MLP neurons of a small language model. Each row is named by its layer, matrix (up: input weights) and neuron, and shows model dimensions 64-159. Each number is 500 + 25 x the weight over its row's rms, rounded and kept within 0 to 999. Numbers have three digits each.
After each neuron's rows, "fires on" lists the tokens most often at its 100 highest values on Wikipedia text that the model never trained on.

L6.up254:477497538500513481508473427502494511507503520507534534482476527510516460530508502488496482512498452543496523485508490525479516512463541518511533504514460519485523501437500466490510504483525535531471512470512481501480513506474489439508487494502479470544480516492475544507543538500486460580
fires on: "y", "es", "er", "of", "ed", "é"

L4.up635:460562477490458508528481480496559521514486476514480540524531497465477555471547469501472509510497476505522501517506507464477474507529526506534501519516503464478516435507489489472484488497466496517489489480471529513500477490506565509509460499505503475475499498527496555497491555499514490489
fires on: "an ", "one ", ".", "high", "qu", "a "

L8.up408:474488488558508545478489494445540490515518530463497514481500509489500532513444465517505524521476479477522519501505482519488483508541500535486438510506517536492474493506502500480533533514485535525489531502563497489449503497499501522543471500505521499482486515508515483466529481481458479550
fires on: "E", "An", "O", "I"

L11.up512:514482494528521527525474531500515503523522459480460498550505495504502497531473526518472472481488468495448506529505512470517448491496506504502468464472495481554514509491482500507496500487503491489511474510532496488489488476490520526497502490508533513562486486519466479503509513458489503478
fires on: "199", "-", "200", "202", "189", "isl"

L11.up385:487499499503445448500499522473518455460487502537451468490507477525500484494476510529510480489535499478489487475486485494466496523432534572483468491466523481534494488530494487538519538536511498465513488470539486530498477540491463462524525545541528518545493499529509489470504512498473469452
fires on: ". ", "–", "D", "201", "| ", "195"

L10.up603:507512504481543527513489535453556531537499534472452476524544533479497535527471509498460481472497528531543517464502533437522533463517518488485504474480549488477493546512457499541509486513508482505444507497464483524511480500505508486513528526493515490542516452513504496519473499498504508511
fires on: "D", "G", "g", "cre", "fin", "H"

L11.up613:530538515527445494504486511506498491525517492522489494452487528456477544496489524514467479440499524454487481478492497476481500514501539480495533544480520495494437488489498488535484509515473482538460479528471498455496541481506492491509481482486496505469449566523509514512503495516493525487
fires on: "U", "Fer", "sci", "O", "Sci", "o"

L11.up424:508506527469511530470497532462511457518471477509486490478476523472499543475500474503475501460510507476492492484460484507530521536532487531492533510499489509511489504457540505511532504545480545500441463504484540485521542536496484512511502534501496495484510520500523493450484479476473482514
fires on: "O", "v", "Bur", "Ar", "ur"

L3.up574:478570504504505493476535520565476483506494477514499517496488512508476477526491504461469534503520508481525493521493470471533496509506507483512480493488514520526425509471553511424501506495528511482492557492541545477514469521490540535495476492527478471502532528466510504496495484511476474465
fires on: "ol", "==", "u", "en", "su"

L8.up80:512503478483475523514484484516480493489498520501452471455488488540477472522473493515487512500498499499519503488517425494484508508480514501498499470471523468521457444535510470495502490514545501496555517499516506506447514485495492527503484551545472527498492518462515531558509485473509487457
fires on: "–", "| ", ":", "\n", "-", "W"

L10.up235:510552476499483480523538469463513496456463486473512506424512522446526473489503498525481485466506511538507467476511528521494479569477524490538471488556542522510502512467485510486507471443471527523491561457494457512509541484520478510494520465485503509517532515504495546493521484483508528515
fires on: "ed", "n", "th", "sib"

L9.up29:507478474519503520469501511477462500544505513494519455531471497483524476492518527505501452496442486473480521498480476500510477497525558489499482499487499478523471537483488473553502493501518507463515487488560515512521507501488429530517523506511482521551546481503573520524521580491459459485
fires on: "198", "199", ".", "200", "192"

L11.up270:518533509558519491465485545530507468483504516481513484486513470493519475527480484494503479465469475478525478524490469469526502522482517478496468555487504454486455509503495469549501536532522513535498498469530461494469488523558505537507514473508498527482513495504458497419513497546515511517
fires on: "i", "e", "Li", "I", "ie", "ine"

L10.up266:512489550491484521518531505479504531483500529508528511539516476513487469490516480429527499508485511477546510462456465480540550484482509488515486503509459486493471503456496516508521533462487506491491492507479510498499500506443457531520476511492515499474485467474528529516431498486502480453
fires on: "v", "|", "km", "V", "m", "u"

L6.up568:499481558488504465498505485540492490494504513517523469490506490511491523497472464513491486500487525505502468513541509541533535494527525505508452491495499505446501485495459474487506451507543534521471507513483530512485524453464500459528541515480521491483464511487498542489525475500470489531
fires on: "'", "an ", "j", "int", "’"

L8.up605:492510494468522490525503514509505472495484496553484505522502582536501481525499533452493489516473503526544506539521495444504460522452492497480545499519509493500527535531532501510503552448517529511499473522491472513534539518485487469490510511573458462475483485483450487451486514488522466500
fires on: "which ", "that ", "often ", "in", "x", "-"

L11.up639:481512491483526482447511510473514515521463501486491445492514495491537545445509500514500502461515450483525523518474498524525523522504486524548515476469550492518529519511464526527464561528489464516503496491486525456482441501502519513524502490484467476501477519518492517504483509530516459512
fires on: "um", "°", "U", "^{", "•", "/"

L3.up515:482453468518476528539501515448513501539527518523518469492498525490527493488494495508501470446499516521522535534484471508497457484487489505509512514511458500499477471462534486463527473436519477496505481499524505553499462499548507504514523512548488485498476498495509518500515547537504498539
fires on: "et", "ord", "l", "ag", "t", "let"

L8.up1:515489516508508488530501452532469487510513474492478524568479518494527471492502507474514508526446467457528500503505575512496534531500478509488506496516489522473497504502481503488513529548507495486506529490527487500529556480513489490527515480522467477500493500550528481489510474474511531496
fires on: "M", "m"

L7.up499:515487506515509483471451530489517536529490538518476504478518487495487464499506511495430524540511476476485482514502556454530471495505486481497434525510516507492492497493488538542518501542467505478476496446501485482501493492485463459526509455502521531500511512478454520493492500534530528519
fires on: "J", "H", "Be", "ro", "h", "on "

L3.up333:505515490529493536511474470482453515448483550549520449480509486491452539494487541497492506483521511471480530525487456476512487531474502482492480511495511515506490479531493482495473471564488491441518467476515497479480491530465536533464515498555492503467539532491463476501484513481472482482
fires on: "'", "as ", "is "

L9.up135:515508514523516512507460496485504518547487499482487486502476509500490525501483474503502505488509472474528458514447554510509504506477500461495552520480525495530466520477478552495550561477496535511535494525529498533462543483469504478499503523485469477502486518507481504483532526504489507521
fires on: "E", "H", "^{", ": ", "_{"

L9.up313:512499556447457511508491470481479512498470540497464515494514489529524516511498493532488500553488516515533508485479480525509492510517523464495489541494479514480517533501514507549483549502522528507471488470488499491482521497522501529489465522513512510535507472506463539495514560543464541486
fires on: "to ", "and ", "\"", "th", "reached ", ". "

L4.up95:502472521503476520473495430498483541518519475508470480482470449511451530523481510515475512491497545502483490535484549540481468507495481504554477533473482489497486483511479491498527514509473524493511456471486522510533482548562514507467480466494516458487450518470489512498480499506541455495
fires on: "on ", "e", "h", "ing ", "an ", "th"

L9.up434:520493484513511498465462532540522539513530501465476488477492496538492479542482515522488508473533539462520487514461549496496476495517498499475494476526556489468513559495462512500550474490463486510475484505535504502528493488464456479536496494502490496467514488468485456508550515503465517507
fires on: "to ", ": ", "O", "can ", "h", "H"

L11.up560:521505524454528524556471506550513486480491484534518519513532484529505491519496509490525434501504447490529510472475520495520459542507519472514539522514513571487521500484474515493497470501488510461482514490520476513508483571526523503510491516492515502442520559505518504512461497517522500527
fires on: "sc", "St", "st", "Sc", "ost", "n"

L6.up181:533494536472463534488492486520540481474524523483468490528487508540532499433517499520522453499455526477504498472480504530511540529481524469518487463498505515484514486528495494509519516477507502505509484515489515557487536446491520459502462509503455502490490476507499515507473469474474566463
fires on: "and ", "for ", "all "

L4.up63:488483496508484435491526502526517543522511505460543455493511520547525469487480488484501503526488509520496520477496487486519523503496516500469516526515481493491556496488527498495517480440507536530513513483474494528509480483565494491523522522527495523511480474499486509517513515506494520519
fires on: "th", "br", "up", "l", "h", "t"

L11.up497:527535511560468485528514525480504532519491501479513505499493503508477507469474501502519502471442507540519509470465470546472467488483509486502513528490526516481462547501536546479479505517507526539512479514515457503539496510481484509493483555490500508514488462484515525484467426501521484512
fires on: "Gre", "the ", "| ", "Ne", "em", "The"

L3.up148:448505498461480465457456475490498540475477493453490510484493464505565480522494494509459513568485490505523482528502489465525517454485508487543501464493494532459485469490480542495502504469487547524507517501483489475475494509539500517494492525487528477522486520546508502481536459492516498512
fires on: "of ", "ing ", "are ", "make ", "pite ", "be "

L6.up142:514512514507478521532498464490483501470488493536520490502511486500528489489454473481505531473505503494492487512524502479475451443512519504511469484496472516508502476535512449477482508500544499516520549454508514507481512567455484499489519458497466474477489469470562501487503560528481532514
fires on: ".", "===", "\""

L4.up433:473502466501473541522508478459480491488542518504468463495501511509502514498506517500497527536467443518534500453490472501517492518533466489493475492487492500500484485467510540497518458490510467508514473507465474519471496502538497510540516484503501461472484500519475531479487463461483531516
fires on: "produc", "gener", "moved ", "sold ", "n", "ing "

L10.up355:467474522488474482478534523467510489507485514461546440487506518515486489505506552524489497508529478477480546480521482521460494472515524474476526469463500534539480485448521487493502483509483534465455539473513484518482487511501526491478499500512453452465541444477482519528510558528490528496
fires on: "7", "in", "ed ", "8", "a ", "4"

L3.up395:480489453464480491505502518476528518466475504507502522531499538490538503485453502514447479487462490505529523512462490521493506485498462536551522508532486503533512524504456520505529507518509495515483554501463499531444496492511517489510523522530494526518537512523492508476530474526461467469
fires on: "ter", "le", "or", "ed", "ch", "em"

L6.up530:438522516548479469507502505473485516488484517458524528493470488512468466461481476537504510486505508497500526470483503531489507518522505491516481527503515517522447523502564443491505517498495512478478515488509520505493486511511505504502521515515523493493505481444507473462550465503494494517
fires on: ". ", "(", ".", "| ", "4"

L6.up20:461529527547493512484472486476459513491546482517457491471514474503490533471488504500476549495484486513527473521548517502529490507514444517517466527516513535500554474526540526524513519469491493523473485514501536483521536550486511506500518482454477481473461499522508489487512489505494503561
fires on: "on ", "from ", "of ", "in ", "Tran", "ing "

L4.up435:545521496572505484494508468492492489492522520487480470528473544479480493495500504498483464479520547503495462476538515486539536488546562497468479490445525529509488516515491462496479522540507527489543438461524530505522512452493501493522504460546476454517533495511514511459477517496515502533
fires on: "9", "8", "7", "f", "5", "6"

L8.up191:488489557488502508483568504522460501532486511531513490524489468485475470525501490528473555510515477520504498511511511512516476449541497526525511566505484544482493493498517492508464459506505520469508542528490474482493519513470538554504559478536483521493487494500495523461508487523491515510
fires on: "==", "er", "it", "tion", "ment", "ist"

L3.up72:502477512533506477459536479562492501490521477479470534505515499484489443467510512482513485528524529532497497468510484517540519509453497496488510482468516482512517484518539469511514536518499501507501481502505458523488498485482477490516484491562499521497467516507499424495523479524491529522
fires on: "ul", "em", "cul", "er", "gr", "cer"

L4.up415:513491468474533521479470465488539498505508504497504469552513479536504524500483485481482518494515487499490509481492519512495481520511514464519459485469520512519491562480562537514547468512484501480474469494464514537498463508483487510493498508500538482506485504474499527481555550542563504518
fires on: "a ", "es ", "e ", "ft "

L11.up14:479515552487520484471472503484492478531513525513515507520524481463508457555537420503461477472504523483496503461542497471497498498489521497497519559501485461523500436519504503486496528513518543496515497497490489485469514502513504525551552521510480486514482492534500496503505507504508503528
fires on: "I", "S", "i", "in", "s", "ef"

L8.up574:505533517513517510482511506468487492501505518530493466473486542481582498482544521511504476533544505507505549528525491518509476511495467517516475514469487524447501487507521509479502513451498559468483522490474521477494473494499484551519552477484529523479512520475467514468523531522506510497
fires on: "i", "a", "ov", "i "

L9.up452:486467544468487465465547470530482507511465556477500495542502478508502552495497478464516492467482505496468506463491484550476512500485540480518464475472430509485499492535491519483504493481506510490486483470477511502498488477459482480494475478503501474478541522540509487464500490522478504535
fires on: ". ", "B", "M", "at ", "ens", "em"

L10.up608:480480517545477490504531521467501550497527494451507514533494497497456541550496504498548518496480473513511469477470484506530511536498495515509521511498517479454498527476481540469476549532521565550487481503500522495525524513494546507476503509496460477507486495504544543526491511448513485513
fires on: "sub", "known ", "a ", "most ", "early "

L4.up323:503533477491525472476477473462549512495524477466482475487507473499539482504472482507491487519468440494528479493504530484517507503523522507523465533501486528503490506510450471479498483498479536519509483492518505487495499530508509467472512457496516479496422561505514508505525438483530528491
fires on: "ing ", "ive ", "ish", "ear ", "make ", "j"

L9.up338:494520503528498506488535503479496470461529480488476504457496487492460474467463514523485534492491513510513470512480483486485514488491514505495489484458559493520478489475524518488514520492535476493479493520502504526496459469482492520527470511487493518519517524483517501457506490475476515505
fires on: "–", "+", "| ", ".", "N ", "−"

L7.up392:463528514483464525519534520489497537532525490478487438438545458489474477493503521465476496497478490488531512497486521483499504495479507532506542454517529493530520484513504504509488519516503456463506458494509510520535491506519529490530490532505478474540474513501478521472488514512507544493
fires on: "/", "r", "°", "D ", "ap"

L3.up348:512516532482527518398518506414507492500523552519518546496502533489502483486498505475479518506488518477484514497488535480531470484492533464497508546524553512499486488512527495514517488532472508485498503516483476454495521478477534490531523493510474526513477488511515467484484511485434499467
fires on: "fin", "cour", "attemp", "hear", "Wor", "year"

L4.up485:483489473503502515485509513479544438481474511486493483476531534525481489483498535520496508522478472491469537509492519511493454494499495531510560539526498509484495514527493452532524497521485477488500528468444511511528495516507513494511469489520502491479511488503480496497483515508501509512
fires on: "them", "in", "7", "him", "one", "Y"

L9.up152:496507482511477520464511468492504478527521485495532443504517474489522500481459484459510499519489493496504490480526478552522465499482529483522537483510525548454527548532518491518471549481474517512461513483545516538481533504523481505502510480526465531505470510483522473510529518512516563514
fires on: "ul", "ap", "em", "atic", "Ph", "am"

L8.up546:477520503533483507484533518484545501495494544521493467491507450483482475524493522510515526519515515455501486521542488479522473523522483549490523547517505508487497464532484512502488511529496504542508525541504492507467542482544498545542532469469507526469498504494487494474519522450491467542
fires on: "=", "===", "Y", "I", "Ex", "O"

L3.up545:464519513502539492516471486468560506448485507460486535503488496491496501501520501497499490508505523541492485490515481472518486539491431458498468532520475484559487499489527514454456508489547503464457516506549470468501482479474498491515488448515546481521527520460497491484518497552477494490
fires on: "u", "en", "ors", "s", "pris", "fec"

L11.up381:500525567507513473475508515516529489480487531505555503485542483472483478486532509462525488481526520484509477503492502502514470489486503467502509517498505487496516480499479501497462497490532491493527462453480517531438529502546508466499510494491519511487458506494466494466541470505478487500
fires on: "I", "1", ".", "s"

L10.up620:499531496550545483532513498524478456529505505476532477547459524529495497538505519487468514512498500498477516454497532483475512528530508496456498471474478484487491484436498489499536504463498519476493525487531485500488505530482481531536511494541497495548529468503502486529496478499485510509
fires on: ",", "M"

L3.up455:556484503512529485483498473461502512512511452517501507539516505528552498487525486476476482527474468540497507482514473463486427494507467514473475504484498480496493490560518473534534502501449524544483470510505476476484505470506493503451476479509516502454499529495503487482515467501453472474
fires on: "e", "\n\n", "is", "it", "d", "y"

L10.up445:527514532446522504496498484487492513480497548483534478485514512470461507537498501522491534510511483529488494586513482516451503500508508498525510489505483502491509490461464545479506471541479520469539482496495497557487461491495516472523519564486506497512466524483518531507514488514510548509
fires on: "'", "n", "’", "adv"

L6.up164:509506444469483493525479543462494515496503443492499543506523516493514550463504472529518542511502514479543480503498526482482517532501499520523461552473507528552540504488531504526490517508535505480441504489526495501466494521520474478497518514541469521458496516502513507487487525507526499475
fires on: "sing", "chang", "out", "ound", "acc", "issu"

L6.up346:469549505506493459539463519517476481502510551496523515506484465503473529465488479484506467520496487573474502490503518479484451472478475481543499507489549501496481528479520500494523501498514533508530502448518487518533454485526521501516541502503539489495476503493541492488522455493508478511
fires on: "e", "ing ", "allow", "the ", "es ", "| "

L4.up283:541460519465510538486480436514480507500474482527532541476479481516473515516527491495475509499474482529470491463551466509488500498476496487472471559499504511486453528492521494471517525493524510490544484531490529557450488474487467501508527493500503502498496531474488497461542532533522477533
fires on: "ag", "ur", "a", "er", "ab", "y"

L8.up227:506494532540466483497495559503447520490492490488551537491500475496500487523493471534551488508482511500524479493461488506490528512515504506540488508499456510489483522518483500473506531474498519505469467518504483489490519533517477546518515483489494474507452493486547560507469526507495495448
fires on: "|"

L11.up243:544502500490463500500516507505533512495522488472480480495500499480447503530503517443497497482534542474544515474507518481500472519468473510481508514559494506499524528493518524438524506480485533464507490505514545462521551520527504496516467464501488433491487528518508533518493494537556512501
fires on: "in", "g", ".", "vo", "id", "iv"

L10.up561:444486485457470519540538502450490530547530518458488505489517467513476538484473495459517497470462458506507465514482496485468506504500538467513508484465490490488519519467489500527489486476524452540500519478449507493490481517485517507488549559487525480493519497504492498482498491500493470473
fires on: ") ", "G", "°", "oc", "g"

L8.up128:518487547517528512454544460462531460516459502460473470484516453474423529514470513492486481476495501506478513466519487518523531521477485500513472501508465526502501537554476533521511481518505506484517503501464483507524500519494467511501484523534514491474500505481495480511484502465485504504
fires on: "al", "n", "en", "an", "ber"

L4.up554:507529538471478496484480472497484487527518515554523529509527473467529541489508459520485482591490486512483510494504493494496444520487521472502483465491518499470456483489469487503494475507513506475491464511457487495497524507505545494483503453490529493496587542523489475489535498500487508515
fires on: "(", "is", "ase ", "e", "as", "ous"

L6.up37:448546530542514532494468536533484511482470504484528487496526516511513490498504483500490523485493460515500466544569500526470469491498536512502518470509518513491472520515514488536503485518559498483508454493509537501467433528514503485482497528539506467475492506450527463495485516491506488501
fires on: ") ", "| ", "\" ", ": ", ")"

L3.up448:496548515441539520485490507482523483523499501500487525512508509504546494509483510527494523506507480501524511492468524460527547480464514506505493460506498493460485525491504491476473472520523482475542536480541480502522520522533510521515476492508507474512472504437460537494511506506437545472
fires on: "tim", "riv", "un", "or", "col", "can"

L4.up376:488478453516503538479506486470492482486475459521529546516526485522496520460503532495486501473484504516498546530473487529502487398496492535527478462457506470510529519542504546496496506503498502483523487512446440509483503474458538490490494546528477504532483508569471458505532478477466528507
fires on: "ol", "ter", "omb", "ill", "/ ", "em"

L9.up544:478542519524476527471483499499466524485479540484498522547510485513509519512486510446501513487522447484525513500523479458462515473500485584513497498480500516484513520486488521515508549470507478474483475485454528470498488480483488512516502464530490493499491517506500457507521445505492529507
fires on: "Ch", "W", "M", "ri", "char"

L3.up555:497479489459521526515551482502476512528482466462516480481556493540489489464504491506503471482538529490516477540517482558471520539494478531492460444501459531496475488465494466536511516538505502482509482489519492478519486461524494513535468479514540505513495473487496535510499500492548487483
fires on: "ber", "ar ", "uel ", "d ", "due ", "press"

L3.up622:505494514517510494521497478466498518520502505508482508472497509516507473487518523492501514458514495461501476519461500467535504482446499480552477504523498478485514516484495463519505509476493465465529475475533518542523482522496506479487511497515517453462504519420460507508475562535478493455
fires on: ". ", "all ", "on ", "by ", "in ", "as "

L3.up541:496485491490501458484505504479476485547513491534476484530516437529495507492496430504509492469506530522507482533507463484467513528490538482543525520521537474530514501466489527499509533495478504535491531521474499540526472510476487510492508489495539525507500510470471492506527505517479485510
fires on: "u", "gu", "Gu", "z", "ch"

L9.up127:506503489502523482492546519495483472534510502501499461556499470483495483472520457491500447435550509509454488516495495518443452507501532473514536475513501466470453486506450495474525511482530491454500506471481520496463537512503499496491532437491475471516515548507524480471480489534485431504
fires on: ".", "\"", "”", "ing", "ed"

L10.up159:506521487514515517511521497490490504478529508483534511497496483458493551494500497491546476478525499497470493488474519513478441525497487516484495536496517519478476508475493441533523485497466543544520492499523483489492425521490468456509510530472499492475457501500478485510500503475460526516
fires on: "g", "sh", "n", "s", "St", "bl"

L3.up128:530528519557460516478517468467474502485528500492513558496503534535511513487503480488516516455503497492509510478501497520456528482491510512540509496469544453506507491435472493524527447506517473483474540510490546462508518494516534490487446515537530509524488518506504522473537504488497542475
fires on: "ter", "and ", "home ", "or", "hor", "Cor"

L11.up378:511521486467482466522491454541497523484469501488447539510456464502449485493496520480490487474501487513553469471504536454484487475487509486551527500495522508510520493463520503507506475488543493525460526494467458482493492505495518520476534494541522467538535524527517468500510486466480482543
fires on: "g", "on", "Ch", "ph", "G", "k"

L8.up243:487501484504504499561486488503461490494492510490497458483513530551489465485462446516504503496494502514513531541504471507537509555506524474472470519483512482516514464476513515485517489521526487491526507523494467436517511519476497554520521463501507543494489514507465484488482511482505520473
fires on: "/", "-", "\"", "–", "V", ", "

L10.up306:501505538491500492499484512484485523546484551508553492472479454464452452480494518507526470503513471468517519521475490487532530507476534540484509454539514494490514515503477522492519532549487484442472501514532462528465530503515515505447526496447521496498494509546462503490475511450520500471
fires on: "|", "'", "194", "°"

L3.up319:500537466481472536531479493560516500528491527511482495507506511481494500490509480530464454511476479506521508484475492519537480524496540486468494485491508526544487526491512470516509492496505503483552506537532470564499528480552552499508505484505489462494547448488525507480498504509438509504
fires on: ", ", "(", "and ", "ed ", "\n\n", "sib"

L7.up495:498490518489474481506511485477504517492501508535538528502465513484533538506541454484491442504507545494508452530487482507519487466492525486469504493512512510504488514501481453465506513516543543481510529495507494498489576553434506529472506479536479485518510468507500501493480484547493494523
fires on: ".", ", ", ").", "”", ".\""

L9.up80:486546493480512489497510511565494537533563504475462541507496510466528464535482518530488497545475474523522496534477471488513484507501505505552520544489489516505479520488529496460503515496514481477466517515476491489520504471543501507500557473534494483465548489486460437512458490471546507522
fires on: "Th", "had ", "W", "have ", "e", "has "

L3.up107:448501486463527505480482448482508479534495506490450527563524485482525503516464483499508519529513496500532466465544507480539499517508493487548461476474534530498488515512522523501512500497504493511513502512483499494494508531500522449463518449531506465501511527497500521528454482518490506499
fires on: "ed ", "ated ", "based ", "ased ", "ized ", "formed "

L9.up499:509457514505543476499525498486489507478516470499508499493488502487515507522519508491522491525460518504543548500493489451495496457458490518469567464498500485478522508506502458467513446475472488453508464468535513490498536534516497497498465477549456454503513474513503508444482489450511486506
fires on: "which ", "that ", "serv", "tic", "who "

L3.up312:522516493513457471523504532506509449534511489519488479484553501531489471497457469478497468494504473488534509488496483556526483474502523487503541490542501510503516455490519530506453531484470509543469504503483524510447527505481544473497530507538506520487539505506540530505451535532491542480
fires on: "==", "career", "|---|---|---|---|---|---|", "|---|---|---|---|", "oph", "em"

L8.up508:516513451480480498538528509457457476499498508506472459528470486498452500504465526466494513500519507529478470528480507470440483469520478460517447520475484469513474521466521545511453479509496556469498529457513481578471528530503501498518480458510491499522507489477513527539517549488517502492
fires on: "\"", ".", "de", "V", "te"

L4.up598:424527463505551492494498487517541481462500485497530496498458533519545435442501529497497471488513494542463496577511494502480533473465532480483478449510506501503511521506492517537489489470484480501510494458508496520489471468515512478496497512506508542464490503492476525502494491537459516488
fires on: "all", "and ", "53", ", ", "/ ", "ve"

L3.up377:559517490498515523519507517549476505488495510474537485515533511517497498519508507492513530478482522508510512529501500526488469517494512551510482511523485541494511528486531518482520510513518508515493447479514517444473502482495496469510475464512479469529486479455505509509526509466530464481
fires on: "serv", "in", "u", "id", "p", "out"

L9.up317:501498477512510482477514528512500493542478505489481463484474482529565473538548510493449549486502518501474524457516457522498537519462489491544500514458533519480535505473500531503511539533525506484492547516490517470503522477499458506507537483514486503506489463463465554488520517488542485500
fires on: "a", "A", "i", "am", "z"

L6.up227:449536520493457515550485475537490473494503526524530533518484459480490489503494447524487478490494491495467479524508520500492453495521504501565514499457493491510500535496557508511490541507520477530488528495476558537523495494472454458545497522526505492522501499490484483496521518491528462500
fires on: "| ", "P", "ot", "L "

L4.up631:472498480444517528512506508476473523499476569516479536453510488494510520500511477486544503476479497521511472497475463498536467509480470476479464497514482554471509496503527495497511485524517516501499479448505495484487541460507487528512512504474513542468511509491511471557478547492503532528
fires on: "\"", "to ", "y", "ir", "ay", "ig"

L6.up615:497507535525482530506499538482509521498447538517540466502523471454485525504524494506513503485479432513524512524513445542489491452484532475478516494508500473502502498503523456520482490478506500502487473470482491491473457467488494525509552508514490510468484534509534519552468496518493495523
fires on: ")", ") ", "3", "s"

L3.up498:439487469513511547530498493509465516495501469520474453476492426522497482488518483478498493533514504477483493510518488464475522531524500472511495509509494536516510512542513522517540516478523490549541540532459515520520538541493458520500484467559490504522498518519518475513528503518490491569
fires on: "of ", "z", "ch", "th", "od", "oth"

L6.up52:506470470504566449503479486482520499520462553491485457509515496480495528491489486476519479521526497470468478471497477464504501521501479456481469524487470483470497519525512539529537491498492515511498476512527501497474470511509537468444458475533491525494466496491543514527479479476506485482
fires on: "ed ", "ted ", "ated ", "ced ", "published ", "built "

L4.up355:479533516523486525517479455517528493476528524483485511506490519500479497470529511450475511549517465494484508504425494481509444565512495480488514518478520473474517526497518519486521503540485480477482514461469486524526476518503450510506486484505503481554465497516478493512565513510500498514
fires on: "y", "en", "c", "ern", "enti", "• "

L7.up169:471492523496463506501486470485471510535505473454441508462493482460446522516489512502446536523471456485488479488521494483478494533493458538557502466536516488495494505486523472494506485520434510506490533483468487484485480484523538498492519473469493499502488504496474495520502479515471468513
fires on: "on ", "e ", "er ", "with ", "make ", "ing "

L11.up267:498499522500509503486521559536484499485472505481508500500470463500479511496504505464494485507486490508510488459504527570483494503485480467558560473520517485449471513459481504547488463505454505488493515520532470501483457485506510523479540469533485473459542512568509508486479490457540507526
fires on: "St", "st", "led", "tr"

L4.up561:463504499494509501484477471453545531507453499517487508516497539494526447478474518534495526528515525500503520500499518506453521460439480519480500460480509495479506469542521485518462502514502492564542534453498521487493531484482481540518507530525503527532530517527502529517509517480504514497
fires on: "-", ", ", "ah", "/ ", "ag"

L11.up419:502543527511498472503518518541461499504547521466518468504488490528509511494517494502518502492517469490545548549520475510493490515494484528468524514488553497482524521488485508525550494522498533551509493504524482566515469538529490481565487544502484526505492479503522512466508540508463460521
fires on: "g", "f", "c", "sh", "sm"